config.toml
n_layer = 17
d_model = 512
n_head = 4
n_kv_head = 4
head_dim = 128
d_mlp = 1024
vocab_size = 15664
activation = "tanh_gelu"
norm = "layernorm"
norm_place = "pre"
norm_eps = 1e-05
positions = "learned"
qk_norm = false
attn_scale = 0.0884
bias = "all"
tie_embeddings = true
parallel_block = false
init = "normal"
init_std_qkv = 0.0308
init_std_o = 0.0382
init_std_up = 0.044
init_std_down = 0.044
optimizer = "muon_variant"
lr = 0.00619
beta1 = 0.95
weight_decay = 0.0
lr_head = 0.00383
grad_clip = 0.5
warmup_steps = 200
schedule = "wsd"
decay_fraction = 1.0
decay_shape = "sqrt"
final_lr_fraction = 0.05
batch_tokens = 65536
seq_len = 512
doc_mask = false
z_loss = 0.0001
train_tokens = 527500000
steps = 8050
dataset = "wikipedia_en"
MLP neurons of a small language model. Each row is named by its layer, matrix (down: output weights) and neuron, and shows model dimensions 208-463. Each number is 128 + 24 x the weight over its row's rms, rounded and kept within 0 to 255. Numbers have three digits each.
Before each neuron's rows, "fires before" lists the tokens most often just after its 100 highest values on Wikipedia text that the model never trained on.

fires before: ") | ", ")", ") |"
L13.down720:185140142144114118111112143097137116093146142126136130129102192104142138120141095104112109172111133151112117134125133128173129121149124103090082134121140163123105124141110172117121098092127148117105146162115106110123163157112108141152115128125086143142123153118130112101154120166086158134117091121126107091129146135132112137092135114135129142110095111137117167117153124126149156161183142162151152123084187080123105150144163147109131122159130105124114128091120071105135124141176154106142134125162127105105101103143106134099127115112140111164141090125118146153130130118108084161102117141157110129161116114153169118144114125090113149143132106124115154117123139153129152127131133142152169135151098071163091088157136060122121151128162120119117117118108138157135159101186090

fires before: "2", "1", "4"
L3.down77:148148106155141132145157136157104136176168085146112177103118140138085155100160107158137132116120114099187136144139118087157158114114168112111166151135144110147118132149134105106125058127152128174140133111152158115123143104121115143132142138142152201137163122178127096104137140126107154104174094166145104125161110110118134113144133131131127152111159180149115133074108125164097141148135105141128078119151151083112141112135147124099149136167095102095120158165113174150101157157174148149120110102098154143131152184164137097166128136160140145173136176110130101143168114171111165085114131110112149100150167109153152133171131095153116104118124162140179128144150130136129115105139157127124122134112165151127097118136091128118124121065111132155132130107135175126071154129141152

fires before: "\n", "\n\n"
L3.down834:168114089113165115186133125129123131099106162100123127145144129126129144143140109163164123180164084114101117138110126147125094089111147117117139132133092093164103164136109117141112194160152140171134154130128093067115152152126156132121138126158115132118162129142169126126105114060135115126124138088140111119118183156133153157119145089122144120157094090127149135130139108111112145157130095154114155116162103124126127149135139133104119165084148144080158166134129103133126110104162106121132139154101159152086142155125145148114106140110113125142134136099135096098112127105103146086124146119125172122152135140116158134134116080137132109149125134131121153151110131175129086167140175141155115109130128104136171132175121117140133101154146166154134139163114158114084082097085059

fires before: "\n", "\n\n"
L3.down555:162072079093148112141157105112101170137126128086091164140124135085137115144104122139129174107162110104118130087145132112116086107151110112148094133096153116123160122179106124151110148109132134120132134118128114132088125148131118097113153157131094133142092112157108094134102171113131147126116124144139158111125110135098161140113161159159116124129099113147148099145158120156104112134115122107076101152136122105125126139147121111086156103112138212096113142092140169120168121142145094116130106149155122110088136132114133144111099146112183125098110185105113134078106104150112105125100131178143120124172125161124136114136102145101142133097089154161133129123132089129127122116144138079168153145114152108144108130142123101132119130123119095146104118140100148141114088162160075

fires before: "1", "2"
L10.down818:104087119146137128137156145118078093140161121098124134123142094115108105081140127116117155085130114156105133118175098106149128094169097134109114126156125126117065133151156093117109131178163130099095133134091126152124121133137128101156098111129123127124123151149133122175143174117149143116155114084135117144066126121131066133130111107140183120182136147154098084133103134169109130137121099118130113152128117132154141128127116123122110118165108132114119124109101152137105095098126137114153125142088099138148145126164146102126098145142098142087126157085147130129168103078105119077190165107152137151100143116146139116167089127090083188110077142101071124137112101110136152103139106133127126070110110161140106121123174122141106148191091116168148139126136122104139133141110155

fires before: "- ", "2", "1", "-"
L3.down737:129089138122132145150105120111094067131154116114184148086143114151138108121106136123092070122112175085152148141119135113129135158106133144107129107095138111085097090140119140093162146124158121122111129156142167138149113100118152146114143146134099177128158106123119136109135165085130146116159136149125133128106136093117129115136135112086133100126152132117090114126101146095107159098109104132132089076125158171144117106138136105100106106118079093176129127110146120117142167121139121109132147093160138121120102116099118107088098163102136142149156095131144142151099158089126113166116101089139091120075168129115146116114093122075154168142075074153144120126128131160143106152124130115146108147142107120134133148104086166173176151139121120125127146125108107134076121160129118

fires before: ") | ", " | ", "6", "; M", "5"
L4.down318:110138112064121127085197119144130137160138146160109136126113129106181158146125094106114105164097135135102115125104082085143141109136140103115138136083141111127148143116159113094136151130140137121113129115107156144105149140148094153158167153121123147140134177124080163169120097128091108126137118124157098094137114114142167116176105137132120099132127135118151157123114121151117077120123093147076115097106132133138122096143104090132083085146124137139114172144111127096088110124102104146103148140113122168121129082122110100100192154111115153140136108128154160138097146115144159136136123116115121134124147124096143086099177139152135136110158118143113157145103170064128125139144091113101096161145108080068137109109113118128146115110161159160090143133116088133125105135117066

fires before: "\n", "\n\n"
L13.down173:106191130139094123091127112131123145118120121127104191110169122124168115114139122172115161093127128146136152132138113103135114155154128149136153116116118145133147111097142077155107097159153149143109129092119155112134097090138093120186126129113097137104120095087064105101101143099112117139159092078141110185178151105156154173133106157110101144117145144151123094117118093167125134153123116133141143087179115157124156125095150142152143093144140091133103154145141157087095150124118104115124148152146158148157163201117112120133129151118115137112113133108113123145138101136129110123103136129131131085145161108117081159129187165139166123125117100120097107135135124138146085131103117149114154082098193092118105131095095137125092107122106099104148141119069094165089113080128116

fires before: "; A; H", "; L", "; D", " ", "N", "; W"
L3.down914:121168116134137152129125120137101183152136134125126127103111134138123116123139137142133100126117142198080173117161068124144099147160116100105148112132107134166139125095151191132116140126114106117101133095130149103123158148113117126079109134118082112107123070137117147115139168135179110106173118167108123158145174126121122114125120122149127158139146159144169117090131136157139097161123131137154140103130134199145153121147111141139146130135125134145085141145114110126113112152140143132116089133154114127115095119168148107145152117134107157188183115060118094156137115088102112096135071140155162128124106086070114153140137152080131131101131123098105108147111163123118172118094108135121124107133101117117117131061114152163151128161171101120123103136124151125111177112107085

fires before: " (", ".", ") | ", ") | −"
L3.down925:141101080162076166177110143105103122101123137134137143138118103124152177152134134091151131117137178127110170165128119076122127106150146196115095112109154083173125119118093121116168134126121139117067172135116168140158089108126128153096107125161145107156116132151150153152114127129136132102117139115148093114156152132108120154158109140089091117101115048133111147119120126161172118135127139114170142182148109140122133101105093114115127110119119126173092145113121141099132138144126140136138157133130167109118107142135121078142137116120090118138129133124186117137176174108138147093159163119156101180139122120135149146120123144134108125073175173115143123099126111149132156131133124092145174124133114122155149080134160111122117161121117098116153148134115101108103113117163107